Weights of a small transformer language model: 10.7M parameters, RMSNorm before and after each block.
MLP neurons of a small language model. Each row is named by its layer, matrix (gate and up: input weights; down: output weights) and neuron, and shows model dimensions 64-191. Each number is 50 + 15 x the weight over its row's rms, rounded and kept within 0 to 99. A neuron's up and down rows have the sign that makes its largest values positive.
Before each neuron's rows, "fires in" lists the words (lower case) most often at its 100 highest values on Wikipedia text that the model never trained on.

fires in: "was", "been"
L8.gate378:48 18 33 53 67 54 57 57 53 67 55 52 36 25 15 37 78 65 47 41 90 63 64 59 67 62 39 48 65 55 28 59 47 48 43 37 56 72 51 56 30 65 47 43 57 68 45 48 88 71 28 29 00 62 43 63 37 49 27 54 47 06 43 70 41 59 82 59 45 52 55 36 75 28 48 51 47 49 69 72 45 64 58 36 47 45 43 64 67 62 64 61 29 54 54 44 60 38 54 71 55 45 42 56 24 38 64 60 71 71 68 53 53 50 83 59 48 54 27 39 48 24 61 75 38 38 52 52
L8.up378:49 44 35 55 36 45 34 44 60 59 47 54 63 53 61 45 45 63 43 45 55 39 48 71 37 56 62 62 59 32 55 60 81 38 21 54 67 82 68 41 55 63 59 31 52 67 34 35 34 47 65 69 82 36 42 40 41 60 48 38 51 43 51 76 42 57 53 46 44 23 34 74 58 60 67 39 61 21 50 53 58 47 37 44 25 55 52 56 68 54 32 68 48 35 37 60 56 68 63 42 62 26 59 49 24 54 30 31 60 44 18 24 49 54 55 38 82 42 37 53 31 46 85 44 56 53 73 47
L8.down378:57 57 52 57 56 63 56 40 41 30 59 47 71 38 36 76 72 62 66 56 37 80 50 41 84 41 44 45 47 45 77 59 71 55 54 58 58 52 30 63 45 63 52 33 46 59 59 68 56 46 39 33 34 59 50 20 46 69 18 56 97 26 65 79 49 42 60 53 37 37 37 32 46 50 54 78 46 32 34 66 42 50 36 56 49 62 42 81 87 76 72 64 53 40 55 62 55 46 57 38 55 42 21 64 48 42 39 54 46 63 79 59 49 53 53 48 50 49 66 37 59 44 47 60 34 43 50 48

fires in: "mi", "m", "cm", "middle", "missile"
L3.gate202:30 62 51 53 34 43 61 70 48 44 66 41 32 45 67 52 44 34 59 32 70 48 39 46 45 58 69 53 39 78 91 35 54 25 53 47 47 46 75 58 31 43 70 49 61 59 57 55 57 39 36 41 42 62 59 52 42 64 44 42 47 16 34 59 53 31 61 60 68 69 43 69 32 48 61 53 40 37 65 60 73 58 32 37 43 16 76 61 75 26 70 47 46 00 48 72 53 48 43 50 45 42 34 43 61 25 62 50 74 66 73 54 44 58 49 23 36 61 66 48 46 77 67 39 63 55 57 48
L3.up202:46 55 63 56 67 55 60 60 19 49 40 46 38 56 49 78 45 44 56 52 55 49 57 58 68 61 65 31 77 56 58 25 40 34 42 60 64 52 29 61 54 43 23 44 62 37 51 32 15 63 49 40 50 44 35 48 67 76 42 65 32 35 47 34 46 52 35 91 45 35 60 46 49 54 54 43 45 42 39 64 54 50 60 64 57 44 62 72 77 34 69 75 35 43 42 24 65 72 43 43 74 46 28 52 45 47 27 61 53 85 54 57 63 48 22 40 50 76 65 47 47 56 59 48 70 52 56 63
L3.down202:30 49 32 30 40 57 41 23 32 52 54 39 67 60 17 53 40 61 34 51 51 78 42 31 52 53 87 60 61 48 25 48 46 50 56 42 51 54 33 56 63 62 41 40 21 60 47 48 49 44 46 36 47 73 30 54 72 34 52 32 44 74 47 60 73 44 41 52 60 61 57 63 23 66 68 57 19 57 45 50 55 20 59 21 45 53 40 51 40 62 65 54 82 40 72 51 43 54 56 37 49 29 59 40 86 73 47 76 57 61 64 30 68 52 72 61 49 33 66 46 59 45 38 71 61 58 43 64

fires in: "i", "you", "it", "what", "is", "was"
L8.gate501:61 54 68 49 52 42 83 49 57 45 53 79 23 51 66 49 49 56 77 47 46 15 55 62 61 78 74 61 42 52 46 52 50 24 33 70 64 54 68 36 58 54 60 55 55 49 64 36 70 72 47 40 78 71 24 58 64 22 33 79 49 53 26 74 68 54 40 45 77 47 58 58 49 63 44 66 37 54 62 38 31 65 57 56 49 64 60 33 43 55 60 83 36 37 59 46 33 44 82 52 69 30 79 56 65 24 59 43 46 35 51 36 49 54 57 59 34 48 55 67 55 54 18 57 73 67 51 65
L8.up501:74 39 54 56 52 41 49 39 27 37 48 40 35 88 43 63 48 90 49 57 45 57 52 34 66 69 84 57 47 56 49 48 40 33 71 73 34 50 64 49 48 35 37 13 74 58 72 46 44 40 63 44 54 50 51 53 54 58 36 64 35 66 53 35 41 79 39 49 48 76 47 58 82 79 49 43 44 42 48 51 60 83 58 53 43 33 47 48 44 61 67 66 58 19 68 52 41 73 32 31 46 71 49 30 52 41 43 66 64 35 46 33 49 61 41 36 42 70 35 43 72 51 23 39 29 29 87 48
L8.down501:41 46 72 55 38 50 50 57 28 35 49 35 58 30 59 47 75 36 77 37 69 39 67 44 41 74 70 71 44 64 45 49 19 15 59 67 77 43 52 47 77 73 32 55 45 60 62 42 28 53 47 58 57 55 58 43 41 41 56 84 26 71 28 67 57 45 53 46 67 47 45 39 41 53 59 63 54 59 35 62 44 56 69 65 49 50 65 53 45 29 36 66 43 53 32 53 57 38 65 28 34 84 47 31 56 59 52 40 21 47 85 20 74 45 28 54 52 44 41 62 44 62 73 48 71 79 57 80

fires in: "was", "platycerium", "is", "to"
L7.gate80:50 65 45 48 13 54 30 30 36 49 60 22 69 48 52 61 42 86 57 48 59 78 57 77 57 62 47 65 54 30 40 37 23 38 32 42 54 67 41 68 28 53 43 47 44 55 34 53 41 51 50 72 57 69 30 62 49 44 47 53 35 57 53 34 75 63 76 47 59 45 38 56 23 65 53 69 09 57 56 51 44 44 47 49 49 42 61 40 80 33 33 62 52 60 35 63 63 66 43 47 55 43 39 23 55 25 72 49 40 72 44 59 74 34 34 67 37 62 49 47 41 47 41 68 72 53 42 70
L7.up80:56 57 49 28 73 59 36 38 62 39 45 74 53 53 51 39 50 29 60 49 49 50 59 43 51 40 61 45 49 53 42 49 19 53 29 57 41 51 18 36 72 52 66 45 23 32 36 67 71 43 78 29 60 50 68 43 40 34 68 24 68 37 34 26 53 55 48 17 52 44 60 37 48 65 45 71 83 29 69 46 43 38 67 29 32 46 54 49 30 61 35 29 40 98 47 76 55 21 78 47 53 60 43 68 60 42 64 59 63 39 31 47 59 53 56 61 35 71 53 38 63 52 48 43 40 62 55 34
L7.down80:54 54 42 43 44 54 51 45 58 34 43 66 54 65 33 62 41 42 36 52 66 48 55 65 70 36 37 54 32 54 64 76 57 38 16 64 47 41 45 34 45 46 52 49 48 74 85 62 67 78 71 48 47 56 27 86 79 58 85 80 58 62 24 43 49 70 24 58 55 27 35 21 59 54 66 58 30 51 53 56 28 75 48 86 54 58 51 57 51 57 62 65 64 31 44 64 57 66 36 59 53 76 23 69 42 59 40 57 46 57 84 68 59 58 58 60 50 62 43 57 47 52 59 35 46 46 47 43

fires in: "and", "member"
L3.gate461:54 65 50 62 62 40 42 41 53 27 50 39 19 64 50 33 60 42 47 33 26 35 44 36 50 72 74 39 56 83 55 23 44 47 30 41 30 68 61 58 39 48 46 50 48 39 53 46 34 66 39 37 43 56 75 31 51 73 40 36 61 50 44 59 55 77 67 06 44 60 42 66 76 39 61 24 35 61 69 39 43 46 47 83 77 55 62 58 44 49 62 57 39 44 37 55 61 53 50 60 41 59 44 44 29 50 51 70 86 25 37 58 49 39 29 60 38 62 73 58 46 25 70 34 21 59 60 37
L3.up461:56 48 47 51 50 52 18 30 67 50 22 18 49 45 57 51 43 58 39 60 49 33 59 47 61 54 48 40 74 41 33 43 70 60 39 19 38 62 51 47 55 34 74 28 79 49 50 65 36 60 46 32 62 47 43 36 45 91 54 28 30 76 45 45 52 42 43 48 45 69 64 35 56 39 38 49 47 30 54 52 30 67 39 29 76 19 52 30 82 74 39 47 16 31 51 63 50 30 73 52 31 60 39 40 71 61 04 51 43 66 30 50 43 56 60 49 48 71 73 60 37 40 65 54 40 38 64 50
L3.down461:30 37 50 28 52 52 32 08 50 27 39 70 54 30 51 66 51 34 60 38 48 76 82 43 33 37 66 57 60 24 54 31 21 36 57 62 55 51 68 08 59 39 15 31 55 57 32 56 62 26 65 50 57 52 41 35 77 45 49 41 46 53 33 54 55 27 63 40 32 62 35 33 56 54 57 56 87 43 43 58 49 58 31 51 44 38 33 68 50 46 38 61 57 36 43 89 75 64 45 51 30 34 42 49 29 69 70 62 55 44 49 47 57 08 45 76 56 76 28 31 40 60 38 69 82 32 38 75

fires in: "most", "world", "second", "islam", "my", "is"
L3.gate400:65 59 71 49 30 52 72 28 86 46 44 28 61 26 38 64 52 59 75 57 62 32 62 41 67 78 31 35 38 72 99 67 40 36 39 39 45 39 66 52 57 79 49 51 64 26 16 61 34 49 71 52 37 32 73 45 59 59 41 41 50 67 67 33 35 34 44 41 61 37 19 46 30 64 60 32 47 40 48 46 53 65 64 69 54 42 54 47 35 77 27 60 43 76 35 43 64 35 66 43 45 41 23 33 39 64 53 51 34 67 48 31 30 53 46 58 56 16 54 62 23 42 33 36 52 68 49 54
L3.up400:46 49 63 58 29 48 55 63 45 10 56 25 40 52 27 37 21 38 60 46 66 66 60 62 40 89 57 47 37 45 46 49 59 29 38 66 56 48 26 64 51 39 30 62 77 06 39 62 36 59 50 41 63 55 33 46 47 06 68 52 58 57 59 22 74 27 50 41 64 42 25 24 43 61 38 44 26 60 43 52 66 54 49 75 68 81 40 65 41 76 52 22 46 40 55 52 58 43 88 37 40 37 62 47 61 65 50 43 57 46 36 27 52 61 54 76 35 34 55 59 18 37 65 21 56 52 59 49
L3.down400:49 23 57 55 37 53 48 62 46 73 48 79 78 69 46 45 67 60 88 59 58 42 44 25 44 42 31 63 83 53 49 45 34 69 62 52 35 38 44 50 54 48 68 68 49 69 81 48 67 47 43 55 14 29 52 44 38 64 55 55 60 43 76 47 40 68 54 65 27 58 62 86 54 31 47 55 46 34 59 66 46 28 55 43 40 60 34 29 56 31 70 52 45 39 43 80 51 63 49 62 39 63 53 27 49 50 69 49 65 44 51 78 14 49 71 43 47 34 65 49 60 53 59 51 55 49 86 33

fires in: "and", "s", "then", "only"
L6.gate653:66 45 79 53 55 71 45 54 50 49 55 80 59 67 69 61 58 65 49 43 54 47 37 37 40 26 43 74 59 51 32 53 26 69 49 67 70 53 60 49 75 57 38 50 59 51 56 40 36 35 42 68 46 38 60 53 54 58 54 56 68 48 39 65 51 70 48 32 58 72 47 56 47 58 39 74 66 71 53 47 29 74 81 45 49 59 40 90 51 27 60 33 45 51 46 60 39 64 61 44 33 40 45 50 37 74 21 36 64 39 60 56 63 45 21 72 52 68 55 88 36 48 44 59 58 55 14 64
L6.up653:45 60 22 70 29 54 46 31 63 65 64 72 47 31 38 41 37 50 38 66 57 49 25 25 80 59 42 41 52 69 81 53 58 12 31 42 47 45 64 67 51 73 20 51 61 62 66 43 40 58 37 46 40 44 71 72 11 49 26 44 40 50 64 54 65 59 71 48 73 29 53 16 62 50 31 42 37 44 49 54 60 66 34 69 52 41 60 74 55 79 40 24 27 66 70 51 43 41 52 65 72 80 36 39 54 70 59 37 48 66 71 35 47 35 51 45 42 55 42 45 30 57 43 39 53 46 38 24
L6.down653:50 54 37 53 66 63 60 72 38 41 68 21 74 49 73 58 53 43 57 46 44 35 58 71 58 55 80 56 21 66 32 23 51 48 04 44 29 64 48 66 66 55 87 78 64 24 45 36 66 75 41 42 57 34 38 76 62 53 65 59 35 57 20 37 40 61 58 50 70 57 57 69 30 30 39 53 32 24 42 56 52 40 73 44 45 46 40 30 51 34 61 61 76 36 24 40 58 80 61 54 59 30 73 42 54 43 76 57 11 50 37 60 61 59 62 37 62 56 40 53 54 61 42 61 31 45 53 60

fires in: "it", "that", "what", "who", "i", "you"
L8.gate290:51 57 36 56 34 54 41 62 31 46 39 80 62 19 39 16 75 40 56 65 50 54 43 56 53 52 35 48 24 22 61 42 49 50 50 24 62 72 42 39 61 67 55 74 66 68 58 30 47 71 52 57 46 34 37 74 27 48 71 72 51 23 68 34 38 37 53 21 42 51 42 43 60 46 42 54 64 47 44 63 47 73 59 14 44 64 57 07 44 45 72 71 38 69 52 66 49 57 68 49 60 64 61 53 69 58 51 39 44 62 19 44 30 82 49 36 38 39 81 67 56 56 31 53 45 31 62 59
L8.up290:60 26 73 34 46 47 66 43 53 48 40 54 25 68 56 48 28 59 29 68 52 75 52 47 75 78 42 48 54 85 65 57 31 44 44 53 57 58 66 40 61 70 62 47 33 51 50 52 52 43 47 38 29 45 49 56 25 48 41 57 47 41 72 44 32 31 59 29 54 43 61 32 16 52 36 41 47 41 17 28 63 28 52 57 77 60 60 42 82 22 52 40 44 38 63 62 52 67 84 74 41 44 71 30 75 61 37 56 28 64 34 68 68 51 58 71 27 48 27 72 56 69 52 48 67 53 51 37
L8.down290:72 67 59 67 46 64 91 65 45 41 48 45 80 38 21 41 52 71 44 65 52 36 49 52 79 68 45 76 36 32 39 32 29 73 45 40 59 51 41 64 60 42 40 34 55 51 47 69 39 32 30 53 43 32 65 29 25 49 61 39 39 36 60 44 69 59 52 25 30 61 38 63 64 84 56 49 78 64 73 80 28 57 52 44 43 43 20 38 43 76 70 30 48 52 73 61 54 55 34 14 59 73 59 60 45 58 66 31 50 37 58 60 41 61 65 48 58 61 31 27 80 62 48 80 70 47 63 45